Weights of a small transformer language model: vocabulary 16384, a variant of Muon for these matrices.
MLP neurons of a small language model. Each row is named by its layer, matrix (gate and up: input weights) and neuron, and shows model dimensions 170-340. Each number is 500 + 50 x the weight over its row's rms, rounded and kept within 0 to 999. Numbers have three digits each. A neuron's up and down rows have the sign that makes its largest values positive.
A block is one neuron, or neurons of one layer that tend to fire together. After each block is what it responds to, as a language model described it from the Wikipedia text at the highest values.

L4.gate321:472605522417454492523418497510428480551510509512507439549398563596550501513458593470524492418566562442387526546429497532456569512482432483481573564500538498498450458458484483480501580478514548502463517413526531547543512490571516567473394494572530479516423418497393518554435400563521423448467403438416491454452481455519618448438502539538531384535434505463504517500456503479482563478519589451521569535517510409562474515486408471475514552604506460562529472610549428534537470458519535448543505508469527475504453534570
L4.up321:502555453506492470467523532522466483559510459466466443565535468435383459453467495464444434525444474491438506462493452488492423514455525537490527457507431602584499494555549517508530444606483467543537497365421491502575536465532389426535404502514510570500524485469520496606555518486600547437487510563545527489512516461483570474461484471470451559564539452581482634547556417465410437572566502458541467584506425482378518494468490551544475542503524490503514620521399501495481550543453513532544508565467477499547481470486
L4.gate934:399537486543498493544461561475497580563586537435527517489528508570473474501555542553449602503428477572417512481505543514527498616503419490506581534505502570512524480501495567545535545459502496531513497450467460515455511505506452569475463510545399567530497545590472529492493488482478412576538485497480476499524539457464540591603538518512453505466406459445462565494450584547445460495553481578506562551459419564536475503571476540515473516606507516597444560477469461409506554461475428537526531486518535450597470548489
L4.up934:451530439491474502388567595478537528519543463561467575477513517433622492485500577495484463523546539475558419460394381579495517552500492450404429488451447622422536562478495544408437566456544501434501450526520554569531505503560521514530495525480559477497511497516481514505491331561410570466526443476575473569492454549508512455492544511509465557488552471566508497542624530446481614492580544409578526618475438539518551448520551588486412515498527472510517506478479409465542457503527548555551478583502516443553440379450
List item numbers. Numbers opening numbered list or table rows in track listings and episode tables (4., | 4 |), plus abbreviations such as c., d., lit.

L2.gate88:549498464458521518539390499484531506481595579479495391502377513488502672595424478480458463476510487475556503442388501472496544491471540494456472491544565542476523541584522453493481523522503465522504504489501498560516470528566467565478504497592487398526492562487469577512526475412520552440524543624459422496501424529526517396523580533492527594432435595513444560495612489495471450524496563568470580535561481457554520523441639441474436486511492465524405583506462566525492419556577512438523525538514398518460449466546
L2.up88:517557584470517573518514497503419500431572575463481515480522582520499554520500421485575531524483563495553425471448534481419409438552461511442459471514561452467395517419527440518570479521459503534386489569524503451435478492483576443557395596406477475487507529492466496469455477505608602476465575541558543557512516459465473484520490521417496461448485545456447510505454486452454509525469520509448628546440487522579480530456463534524432476534571448506476515540416492522468527482533646472512537466489511474446486549544
L2.gate191:467584418461533474499428433599534517499491612477493456505590498408514448371477505560493430475446458480503449501469429511511531565505446365503460568525642499548465463487520519510559565558521541420540478541539477485564445375451599426490470560383466489528478529486599458564524498457421460503535515544441529557421374515437526473459531479410557608534567578488448541470487459456556541523484549446489507404476460513480408469458516488510471533534503447513492471457533417532448507461481469429506473598357512464610453520504
L2.up191:472524556545465491520453457449430534442523490547433443543421449581545515556457570509526513561475501596494568450488509535492464515517498555547531430524520527486534510425444491573392500512480552446592439385467502451575499475563569406455471518549513541485456490467584534524426570595479454499502628461467490494515551548478514499483504482526528441603513496399530507443435554487586575605470426534438542499418502422490410485523499502518437473482476587643504533542508502454520435523496574474447530413547425504454525519381
L2.gate1174:496497521489463501504517487615502481498617488510575465527493432566485515509511525479479539590476537494617448483524462506446500454371520578466494468520605535505546558483498423514433497527407511430413466419467445440438489459532493500492423525567445486535463470400511584494530428509445559435536517584375508522526559504509538506470539615483496554368504526515549571518485480460426490547530495457463528471514448412531514575448463498509414564478443470448550426458476525554504470463540599459480575496479560519536512491537
L2.up1174:483495511507466496499376465546542462444563528617517533405453492425578495559519648625455536448537430545453316535514462515465446474515417523480455461463543498551583506446436465445465488528460567462532511594493515486502475518539486499417478516632481518458489544527526476530498540563447551508502489431443542444580479526472532525516425492446487584523527524460515526465538580467520503543527496335528545585496516594470471535541524567529488521464504524534349501532514551470513487445523492425513545544496481474460591423505
L2.gate1250:537570588452547511524416465505513474510559493459446613569617526499543568529582557568535493394556551523437475507438556418472456577452484509488507492397495495557521545565491493429456501507549590528418477521506425541558498439472460486568543506408482548497525505565627522523532468511478465521451517446517482424491600453469415563471530446453535453447445531422474482557388382400551515542538438541492520453560469553514518522483522535429560566541452555528446495536591522598489533508452534566490396504482421497524534486522
L2.up1250:500552447441515428522497530561562459432516612533567606559570537576501518451471536531453447533521525529482519525552480474454499531487508453513485551642524502444441587503417443456544526521412403465556496473425473469446604475443510483416625410495566535583510491483539507462456408491453500518469480521532367478392381529422425568515500467522470500487491472487490509550486556538436459505472521474367504483416499419518519576517461547544492461553522433532471470535539527510558494513536481546598433520504554536498503561585
Mid-word fragments in long words. Fires on a word-internal piece that continues a long, often Latinate word after a prefix-like start, as in recon-c-iler, rec-omb-ination, cons-pir-ators.

L4.gate784:439424542437504564552441556525535550486473463530465400514434551596381417511492552563615592477524527498508506497501507428461525510439517508520478454542492519584477434529548599479598456464452506441442467464433463524518530456441469459592463548482489471487521563561455557448467505350646536498493494526535532499431430575510482457444434544471542527563562529517550466530456510456528440553507488468487531485583428490549540481445463520403524431463583506463505510593549508534525461600520551531519459556532432444470468407505
L4.up784:446538480481457443451500473526481470508474550482474506473408494477479503558475560448501528521463478450567517567461549454556517501369471525530543518530477427511582468510526539409461665511433514444456456524518507475410605423471511496537457497482499445506457424480468540465467530382553508538553511541562450541450585493442481448480490471505543469527495562433502465454404473586555548564607521389474601550527554501575587507370460523583358429532485502487493479476681488440483435467558546473488486466536488468551406517516
L4.gate1145:454452543506598531452491437447527391481545570549582548557444483578485490495412552479457552500493536428444536532514482511507467585419552499582466557515454467513519517502532447451525582505519494464537529553497526488386504501426528555504518424428441428515497506487456520407496432395556497431547518512534479523507548443463511515459523570475469450465504471465554476357526454480544568531506558397526471455512492518498474473574518518437488504466536393537465515586544551575541491506492548490517515457509454523551443410552
L4.up1145:508446434414475480484503498448514486485483554548421571525384484463454482572408472467576497441482476483516457565559461516574594573315542539453522471568506483454545440550548557496502438508484490580492480401466509486389460465594488469479484515522487584522470480562487456519534444355422474511443628556504483522481539449471549344491496548493485444532463559433471500527492389567496448505482450518562508478545513601504499574569453493535448448473491471491549519550481431549491490550511575549473500450530563454509502430590
Comma after noun phrases. Commas right after a name or multi-word noun phrase, in lists, appositives and clause breaks, such as boa, Vezzali, Cooking Vinyl.

L2.gate448:456476558556472476491442505459625448472549478532528395528504515530436429516481359482508498450437562539495497509574501576414462515551465492568519509559451530531437434505476435499451530541504516493554524500504536420457581518526445457419467533555484466536501514554518502419447528525414529476518522499492485401512525548528526435498478482460514475514567436498501485530524576558548521522616476526502430492589546516460543438448490510472706471488604573549544583469469507484497387499447537464553534538544579515541492479623
L2.up448:531608432499562438406545546433493579547590481598463479557529532489482411490502476483526461507573604445458545436504605474501578578552586534540488434506486619414465422527588509521516473521520462498440570466519507501491489495450452396482394490481501493508494516496501457421454509396555537510410559460481587402570491534560521501506533562520487442454596436490591399464517544455465486504540542576478499596479454535566454509458497524515447512558584471579509448488523513648512472636411481456516455502568503404520504474497
L2.gate940:428527515390437505538488461547481523563564507469559511472450498481436482490496453510525561452474509462467534510502426503457502455535412422469552537540519450628514459579425504496537551474558464509487427488494579536508512486441480534425508532472440493538596446575503585538543506396494560535423492471498548531456409491444540506541472521493458453453491579428518451487512546486497532500441490498464482547544416533599485454540553568528588546488522443464503523508525557546531492505488561502478516466575474444474471544532
L2.up940:449552569484497520460437457507620494448566551507509427476423488535478390518432504549546509539504529496455418531463523540503492534466519540443464583503448435447432460543501507500497528571503553511460527521460463495389541503501522404482480458471474495491468403445423559527568470525410562563455540460559583613455557395605480428508538522460395390468522641509542566501541462454424592514473515488477555466490503512610529532531437512570494510507458493518427556580502541531447455476529476542517509539599505550485446518533
L2.gate1048:372521438459519563477444480433477471534536437490579485489580433448465429525513547563471398523511553474506508419508510408440445556444466494533473515436513440485565483487422539459433505467465573536490532518494397516515540473534520539610537482461379408545452538558553438406539465433505378506498479439441494489507451433597557478475512537407460539478433486483586534571556425422492518500476558575478536525511403530594495419447498506503556478471387490517490407487458476481539464452547489546470486552510483456580515564468
L2.up1048:521504569508546514543526499543527500501523538517473460527527463551510505495547546437460611437515554451420349512490450495509507572454532523536490559546579442579519492460507448510587451598493403391494512561520467477507470492521447517475511498453495474476515492531371531547528397489561485489509374541469453463534558497504406479558502530536419468496515476514428525523568490531547458587478498411542532512496530493548492509525508565456527558455469474480431568541503442530471548528410492509578554533488382472466540470461
L2.gate1101:417454502449521539480526543437494457489487515563517476460496528486442450576510549506483417625483454436563530516537497540455562469551574507466549592497438505508558452503488512429418512491499484456480507545555459492355508479458448500524547462477433503515385503472483583603491554502509547546509526514541509488504516486423512579514543483526465498444511520511545458478411551394575477585543515487458475467531468533464488429466450570547386517445461509515456541547504524478472451422567506519517560530541493467412564554534
L2.up1101:503479453454583411556539500513589484536510470573484390515476580500484409478479405519519389602439545516472524532534477595544541490469547539572486496424388473519557496491596483352517503582451494505542500499449454555354469495641498455500465527512537577403481418502537561413434550566525433518440501537514500498488488523436489471449521478526494382519513507566514561477481506553411474552491451436506407442537519479516464489492499504544511398501509491502518457552589466488462493518540479481550460492492461512391495482530
Clause-closing punctuation. Commas, dashes and similar breaks that end a phrase or parenthetical mid-sentence, such as the dash after "diabetes" or the comma after "early in the war".

L5.gate7:426532576509508563456393392483579471555538468510444485452450559513503499475517515467569518523480457415490547512474381628479455472496557418500491454545556521420524491504548545438517507443435594541577500468561462563479503456582536492503551409527572546591543545543512470560450572479548457485476484519485417440512490480491454562532541498487505483442475534399461549517410614534502542551444480473529567549485512623569515440435529440532464512516477462499538491490586528482508449591566465539535479528519485471513512471571
L5.up7:417574498530555491508411498481449482539478574490473484502595469459421468537426501535579460543506492537464482621476516474435578514433471474438484494532441388488498556552480433509512482470524620582413549521569518537578533438542461541469556586534526456502475568456474495428531600481514506418518466540492522518485565462513554486515496568453462461534514541559559491591438542489491530602456461479420519553501484458538515474530517451493554590431487563532545481532506524499479482433561500478591576463397502494490452486537
L5.gate191:487532548463466464551429489613536442552483561395506489588449535491468521552427505532472467581410540498431558553420451502502520622460448459463409605510506483447494554400498491483515463520440515512435502517508551495486460362416487491486565505468494395535485482462517507558573524514522565397565479525576467516448531478441509471550548472458416511501491513500422530466409472442581429449522550474519532521463411375519500579503497473524471580524577412535525437523527607493493532521445532466492507507517487478438524529435
L5.up191:465469515549516470523483433468468516500612531494477476520511536412483489517463515549551506561602429474450465519491400533484502498465458462512449542472435554386532504504532475381563534466488512593398598524524530488505397425465425481432435505492507633482500522586525442508547532496616496523584428603476601473485491517463496429515497532573425448527554492505521562417464515501513514541473445521486509461439522411574474438505531472551494539457441464534511499495497456496483468519465448457509437468324609469473466475511
L5.gate237:533554551507567383471419517391477526506470574492526430478515463556497493495437474543523504526511566570482454513480527524483465560455541514537491479510483541587569488549634513496522477560526472556537594550486402476481542543470427478406561610557525548524523525463487534443537439554491479507535534501534467569487470644431490523605625633441482433562501448466388493500447550477531430494526487442454566422540484502502367467472450492409484572497531501406502473492500443495549500484489419473426574501532570514551481473442
L5.up237:449492532549475616518464543561436582530449498527538503487463542472537547550497502481393601503452407518491421528528478504498435512434501572515505539474513454582409504519543625560440520559486482520440409442553451482486560438539465540514569524377498497419487514432481468412421518500540517462491471483490485532489492499458548421458473405442539511560509495549512540626472503563469469528542558510483434438395510437500413376463556475468499464417523479439488476510538488526456481500544512574428434413555444518538535438524
L5.gate477:395482496462525527557549536403419537503533451471461484536526590485438466525424447563499561542512496540392568480478413507520514453523477376424576467508506580534474455505516381497613448476500581564550498508571488481459547464500479558445459554554501548499496458546572558472432499485444542548517520550496615559478509411470463596582490556491507432472400460481604459542477419473483580532473510484474532449527593508531467546472506518456459563491474576506516466627579404509476433541571484466538437438472486545505559498538
L5.up477:436555539473528546490531468418464468522518567604430503498495528481551576486495525481570408512512420479462515448413558540554418492436400457375568519405497522436487514515560512464412577472465548637541545511543528511488545478509453461615489556493535442433552545463502507435438595461490484462413441499424479602550539476522482499434579515547512516529409524409487616531492507552383543540518498506506445484513445515600502520527507504442593486491547575471503523538424464550559476511384391451614488420452575518480548541488
L5.gate912:553468507484541578592452460527533497553503464435471521463606496414546324548511469512482525444468542578452519418515494547548491561492435518406521395403481524422546555560475419561483551493503478503523527494566494513465502463542590469543414503575570469471505443593501572478512483543507491490488401503438515536452463464464543653554467513458486431495497470518492535541445500498497536584570567530541397566502544541487508589443501511512453489606559501563526557496581540426469415536469457440459527435451488459492554401561
L5.up912:508564553542466544560520578466468528529528526462425516495434516389458478534439566462428515467483501531573536505478469469502569404492538517512524475441446542470545499515534500411583475544484535501411448434530514600520402526515456471585513474485525445463527564512588468544557449453445444477448443450533454587480525584475583503487412422453541504511423494520609589552465554482566448498533503537514463432490446443473523516482467519430547431427622436486611567582616528481491444548503449496526537527473490526428522485455
L5.gate927:506487517519438555483508501511433492398512488537460476481472510494404467377499497506503518449538563490405451615487430523530585516518468529518408517510505493489445531447620516470498406484439527548524544440439460511593471382447513461491487520511397443486517542551413588583473496520420522453487438399526495580429479485539461523498536540512458608439460534602453505479511437439459505505595492498476430524481417511507433411529490572485508437509496474503481601580546550519444549456532471571572434485531442454441438476390
L5.up927:473443460477570628446531520473510478429499510582471462508493493461573543517545505493479496545452567489425498488493505448534497524595489505411443430549455605464499575428535547464462349485464443502572517458480466497441537521431483482555497473548442493485515439498527459528510527542540421511455486519520441547458511552528514512399511538458464493506494430530420383429594414478611583529625507503486494456453462485518539533464548487494469582546466508575484461412511480485505354488475553471455444426553441470528512540466
L5.gate1141:521505585459532561395462611446443541431566603497450519416445536438518440529472449499512544543439550399525502424445477508569524420499510517442427525580395515553427542525423543531458515529553496585491529460398432573587474409470439559497531438438544448478541531549577521428507473538562528476477520534472493490565530433378502535469491534511531485456446516437418443487502486532480576553418415546494529561473546450554548544394523529552505486432531534527557412539478516455489470476552449475600491533530497549510452532464
L5.up1141:538446570500522458450498584542506470413493512445515449569516483466486529478364534492572501578509498496523478443502450451487437448507496480534530484478497444553563601483400491491457520534562615562555459492531461476494520587528489469382436487550494444574418464524468466458474433474527442445528401381526497492579430382501503522531478540476466463484522532485468564528500513566552430460505491469558492482581498479446522457458546483493469510511419520548507561459485491518548469497462538567531429488526517509486477569453
L5.gate1221:528485574458556478485442486490460521459537508430581492420533498453438521468452541452512449515459556469481435490492535609526487479448615416501547542614482384475424546612538574479540573470514545533575479476461455535534561482434554566492410582518445524441510387576453533530483432548458508515481529554451605523510511511451588447560532472438489413536535565514568453595530539516508464513555477514503493485440474551563470562420473535461451499534577515598428509517480403442549422487518521565544491526545555420533509423555
L5.up1221:475503515493605510490471480501441537525417432420545386500428594414467495516481457573499485480457445490597542453474504469471437453487511392380493513492535509509409484487445494472490471504455484548464415420575470512512556490466486555491533467482434447486586460492555441567502546486506438556505419528432537537535615502528517494451588495540578529483604527542514435465491518406613473475559484460538448512531470546575459545498474437574539469558457500554484466476595480504478535540468515458502470445389496587483429529594
Word-start fragments, list numbers. Opening pieces of words split into several tokens, such as pl in platform, or in correlation, Con in Conversely, plus list-item digits like 2 before a period.